{"n_layer": 18, "d_model": 320, "d_mlp": 1280, "activation": "tanh_gelu", "positions": "rope", "bias": "qkv", "init_std_qkv": 0.0238, "init_std_up": 0.0238, "init_std_down": 0.0, "lr_mult_up": 0.74, "lr_mult_down": 2.0, "final_lr_fraction": 0.03, "train_tokens": 487500000}
MLP neurons of a small language model. Each row is named by its layer, matrix (down: output weights) and neuron, and shows model dimensions 176-303. Each number is 128 + 24 x the weight over its row's rms, rounded and kept within 0 to 255. Numbers have three digits each.
A block is one neuron, or neurons of one layer that tend to fire together. Before each block is what it responds to, as a language model described it from the Wikipedia text at the highest values.

Description: Word-completing suffix pieces
L5.down102:165144093044154136126109095129139127132153113119115080132115102144144122092156128125104114107123128126123112113138115125143111167114136138116178122129144126104117126123117111104104143154128125118114102138160157149136128149145110139160127141124124131160142145093125166135123116134116104127098119107084122135173143127125112117128183112149147068158149170131086140148129119091048131143130
L5.down168:175106119110139109143124138140101145106128135154135154085065095120120176097090171117160164143129117133140137156126056104088129157173092126133146145114133100166129089123114126118146095100119075134113138108111138088140138138103136103132154175134135084180095099089143183183141165081166142120162123150104134120115112156131123113145146100106138130125115141127110161143127104151112134083117
L5.down222:147121140119135098123128115094161178165095151165095137156088073130101129172076144126094145122146118157109157165161147157144098150086090153125146156149092183118144148118139185131142106089174114125097111160106148132109121105123167110134142131126139130097141119169165079166115133139102145089111109136125115129143104130094067134125124170155103112107122125175081116105145115113138127135098
L5.down242:131133107114142084113123100165140093127132108111128095063110115111093154119180126112142088145156088093154119078119117109126098157119106099160133117162098126156119124097116111166106124133161090119143142125143116123115175144118120133118135142129106100099109139098101092194124069116138109145091154156162174129113096152140090090141128101163142125128166152086130159127170131144119137153101
L5.down357:117113131107127057162105119140137119127150153120122137113119141118143146127156130123125128099170126160145129168132133127166141121108122116159153128145127141134114103129149117155079100144128148105077114117145173125145143115144114141096177163084151122137131062144121154140088153133142079110134089152112102146151136200116161117163174110160113138125124111127146161146144149099117150146071
L5.down426:126140150092076109127132102136078122122104167104146161129166157150134132144143129108132143154143127123142110220136150102124168108145096133136146143125147120119110086147135120079112144103169167101120115130095149114097093142107129153134144144118130136138150122159124121119099118132112087095098112134146068115149113158142139138132113176118135130148098137137148134104120114154155126125092
L5.down491:118113132100126111140132129173107167086132145126090092142128141154077129112157123097095161095104132131140119113154164107144141141102164116164141154143125162081099118125172147130166142115131110105163129108130125123098119119135144143079156140164109132153173149172178149118122097089111112097155129112119131136146131131114130103115122140137084134140131146119139120090141097149160131104165
L5.down587:163109153120096135118129147142147164139111149159168131148147119119164164125111105123179105161136114111097085133148090157155117085121087133116108113104165161161126072096133170171102131095093120140107139161150123145159129102156166147124172124136101137148130120137152155168098086137056132154123141112100135139135127168098144121122110097099169143091113101129119125162113153097141135143122
L5.down706:156111130108138145135157143161104134144119092089120071143119100152116152134100122084103179173146125115094159088143148138095089118138120169151135143111108125144130140131179144126185171119135152132124153168056108125113106153165144109116125189143151162152092122152101161168114139103151116099171127133169171092122100125134122092162126134062110115105132098129170132127130133137120143129137
L5.down744:112145144175101153083130115095172150114106116162134137187113130139138142137068143129151157142128152108139102107120155127128129099140124091175123095152106134164127147144128151124109150157110136111148115116134145101137074130150113110119109122172131096141129073095105121136124095087134104177112124182141149114144078170114144118133140126148161126127080117169114113174143082127108138141074
L5.down755:122093154113142146168126123134103143127136144157149108176109169135123134140123146092157134155138156109097108180136157165157070125148133151120147133117122124145116160078197123132135165142180131126111099084119158161090142133114150095125116154153110085108128157107117133134109122112125098154152141128132142128118167143125143121112137106138120131104090097166092131101165108131121088146142
L5.down987:173124118113120159110155131144146111138154099118155112120113133115093087114094164153156127112114111141110166105119127135098173121101149109109152133117077137115124146104127103104116095112103129153083141103156140119128151100094133101153148155132157161134129132117129145113120195157139146123145117129138070126119122096086177145141181138134149117140130106148075152100116148126127137141127
L5.down1015:132136106117120115109107135146157088122122130148152139110124150139137150129127149088084136137107108104089132162070122148153094127126147156166137060062118122106115105114183114130158139144124143093131123124088147125096155119138140079142117123113115095111122108133142131084103111141151119179150136115133067128154114143175128126142153156156141147129086151156138167127102154140088081092135
L5.down1074:173181169100128080154148144149130156131154152108099124111098109101101179126112137142081146132068118102168160126127155133169100115124125116110153124115143133157110135119204111117124157118134116148105108095158113117161139141098139131148145125073108147112140116162150128108105151117117111081117137136146122153142146149150134157115158147146127128125075150124150134135131133186154116107170
L5.down1081:128121114113109107117103125154136142111120159151118123106104127103097141099126139118115166162126112068133135115144102094126171145161177128139106107127129110125132161138102108113139154132117163106159152131110116086126102118156165169112114138160115135074098101123146183129119167136111119104119115124100136085153126118149138107178153128110106154091122118108080112120119114143132140114153
L5.down1190:144109090148134160110144112118152165117103106131137184142151133113139109105140144159148132154119143148089110133128109150147115163135159141141118141114113129113122156094161112184088129120132131126129123123135163126144095127148144120160145145119156104103185113152157149105137133129117120099133140131086115110106089152120087137156117130112158080150104160096117112160145065136111163122081

Description: Mid-word fragments, esp. "Preceded"
L3.down34:153132171109156091124131095125107107157152158123126120127127121138149146184129127134148148137118176141164110094114095103139122092154132132107122071125102134161149089146157107159156135137119169133136088112114159165134125146168145156148129152137152093114133149140140103080105142150113065100113100153120140148098134161116127079129109081067100097158119127111104153148112138085110126125127
L3.down206:141101113124117134156158083115135125148160141107065156133108096113140145174103089115173111143139134129092186114078128138111115115109119113170131122123136143112140108140157106128123139113143131135123153129108131149157113087109105139134122127146160194057125121141117139085109151113121079129113095112138076154153165110159150189145167124144148145135097111146144151138124103115141111098096
L3.down403:108137133083131099125136162128119138145147094052117144117108088129145122127128132128129070127132129119090171107096119142096111110102117160100096081149127126103128150118116155190127157074107152078130155144117101108153137145133107137090135141116166146117154151121079082120134167153123174122127067135165144123092114125141137146108166120117109129144111137131101113119133122126137124125124
L3.down506:138146136110109121116124097113117111108129136133125128153131142130159150118126139132136111131109132064115141107126092148098149126133146060146143175089136142155120138140104118114156107145143111141117133169124123123131144115153113148119145132142177144148122159063140134143095136150112114125119129150085148145100114113167127152161104096128154138155108144100067131140139161143093116109126

Description: Mid-word subword pieces
L5.down162:094114171123172143135121126147112110116126121126071082129171131136109111112157138134131157090081139151065131088147096140137090105150136144149106182139100095139139160147147125102135118159149174135117121179123171100089118171165147125085179160143120156130150154129103109137164137082113122096138169133140117097060127150117107118125161120130113153128113140110135134141138080132090104092134
L5.down167:104145105098160100119147107096168089144146109078175139144101136081126110149106114160147114121092115113135133075155113104112125142117139163161117114093128136131156143121114150139121095149121140085130098150136143163129141101091139135128123091124104126157113161101141118146137156114138172141099157126155148114114126140110133156092114121117173177176171095131121054143150159121125124135096
L5.down175:150105097134121129100120113077138118142085128126113137148138146093133131148139106142167150137125117125159149065128124183109115128123147131158135104089130117180140141194116149117145148162162137115141139131099181094137096116154146157154123141135146140105104099160159106118112156126115156106124103128159130144130093162086105133102108142118187148105095116084136121096116132154124137143150
L5.down257:169114144128088173126095131132129137114102100138111108101155103132129135110143139122140169124168105125093062119108118116149130128125139133084153114114099091181159183108150131102079120175150147099128116079139130161107110148117145146146100172106125123132183140111127107130141118112126145110141120145160126137154156133135146111126168108098118127155147100122106120124144126142111102142110
L5.down333:131166124122120172162138128163101146139145134170114127118122127149091117164058136148141109164142127161155140170153124086130106141112111144165151121102140151095139147116150161088131144138104120182153118148145129130098144111073106082127131110153125168107150114101126169121097135056144115128104128121071134100119158123108125116158127130123161100143154128106169110162120152118115144112139
L5.down337:153110103115146157142114096136101123146137115101119134104093144119107154133152108152161151118141156101106151105150126128100092080161109119092113159162137163139146107124128103176102151153152140171113144167136156148130088140101101116109139133110144159141146122114132136112130095097120110115097156174137112132149122126080156147127111100130095158104127129106123124169110087117200096163157
L5.down435:140109085148119121158114113119155114128143150115114091131111112142084147109135140154156127172144135140127141158129124111148186108166150098116149109150110098123076177153100110128105161123134106132090140145144162135115127086111148121150114133085123167151128109148118148153151094126100127151125185166156122147144141093111106084115110105155131091088161136148139089099126117115113153106137
L5.down482:126101101138088114133136087125126143144147139148111171127087105125146150166151114158162114150140120112152103140109146120119132113134113108138141085147162157113109085123124130097137167139108113136114127112125107138102136088086098160155100143120124131096139073128130182110122122108147152155084128142126112125140109123139137113130129129173161144131090109098121166125138118145160130176093
L5.down573:109161084132137134117097156102154148090162117119099143134151119136093098088101119105134062127147120111117090053148195100111141110102135148140113091146135107128128141160140133136158138140102109122140150100096157169149127190148143139139138118124108135164126153138116145138152154147105096117087095139180122154123125130130158137124103132204095080136090085133087156115123161109081127136077
L5.down607:130120158156070143088153118098126126104132111118069143157159147115150152148104096122183147173155140118137079097162103122158148133139184133129131128130145107136099133111088137172107174105084145104103144128140160174121112102138158164129111065137093122114124096119141154126107126132133155138091113115117138139136143134131137139132122160122123129117117123126126173139190142088091128121142
L5.down845:099105120139151110139116139151105123152115120099157107106150117120130120132127109136121142176126107140138105240119133165190128118134100133126142097111121152123092091112133153123126072124123152135123116087140087129171089168155114111147108168134163121162151127132128154137109125128122118100150125123097168135171114103137110174138110092150122086161131169105128127139121117149094129152134
L5.down1022:146157151132138116120133100183166119126101154079120147104112163134139098139140106153124123155106099146149154125123134116147142143174129137145114101121142094180111094098075165127112129152115103144101140106129152119126117126141150098129133093167120102130136128168113130098142152161099119098143125140133120106139128150162115124202119103116119098121128150113126083129114136119152128146187
L5.down1105:126123117166105067113093191149104150136151096145148111140139137115139104122128088121133107162159104100183127062125095146100076102125105165152130145100131105137125138156082131088143125126100117144132156095117144107101139151112148133138174168151097122166092081119169154162156097098140130170096100088119088167113144153117117110110180116121149129127121143134135148144124108135115137089108
L5.down1181:128124157116111127099115099110117094132150081157119158154163120182145155156143114149131131154125135109116092192135175130138119104134129143139096154149096146136147104131121121139080124132089147132074144072089146116087155116140152137098144119089118172121136076170125106149091105099133118136121124104088145123145149136114129123096126103147090121103097148133111140141110134145117116132126
L5.down1199:104168127126171103115098157127126148142181094161147144143125118124105129138108108126111124136166175144107130191119164110177141119164085109144079128148162128081123107142125123155167113121124136160163142133125132104133124141130142076149159144112172127158169142117150130145135077115095129117154140156122124127127142146128155106091132107129113118173103138125141158154086119107121110140109
L5.down1225:105140092108121126148124143149149126183172141124151168151106132136183163111112146202146082126130151145142158113151114143156165164146085127147152164133158117137143096136145123176117098086149055123130143124121094096088121111111152096116067128095160126103131114138142112117138110122115150113151116112109134162118132087154133155164132094164135137099101156137143076120113116127107117104129

Description: Mid-word "er" fragments
L3.down64:121178143122087168137169122121124094124146112167126137114119147152134119094105166110174134113129152192139140104098166130138134115153120138151122113140148123141082096151116112187104146089141122122155120139119191151151080159100155093089119140153068096131116126088141129121135151141103155119116140085137161110127121132135101133089134162124170096103111082131117150103162147106123090133115
L3.down116:123154121164080148130185128144153147163146113145125080183111107119118108140113076147090097122119124173134141109112121078162135123153099155116144100094102144138130080122168191111141124115149152095135137110135095089129114119088157100135091125131174129160121155097156127105146122129107116120101130139118160101145159147127143121098142088144148146141127154153147145110087140120150139117116
L3.down813:117100146129141097109110089100087146135110126134125123133147120122137126166092159128137149143177207137138101157131139123135138114118165107131163109134075105142133161131081141140140120131154121098134166095108105151165148115090156154138187143115119127115139103103135139110122101149094145096155171133147120117135094146097146123165131151100082104097130131151154148161190106118146096138117
L3.down1187:124099146137068099166137083105106098145128151145086113136138150110102155157128112145134126130149134175111123115085145083152095140149112144119126162131113136151124145120115164114104185144117181097176092097075075116139116126132155120135122104133171111115147096133101096136119130114154154116148088116152144140085159121151102140107100106155097139133169121121145166122135128118142116137082

Description: Word-final suffix pieces
L13.down717:160121129120116156120178126128097113108158104144123131129151120143151153091144202154142110110121180159123150140112141146084123083113139119136182145172128168092084105126129082115134096115092097091151120123099158123159086072130098097129104100169153110077126144105123153114143131128139152117118128121119109138147144064128139124122125167133153133119168128143125129120107152118109099102115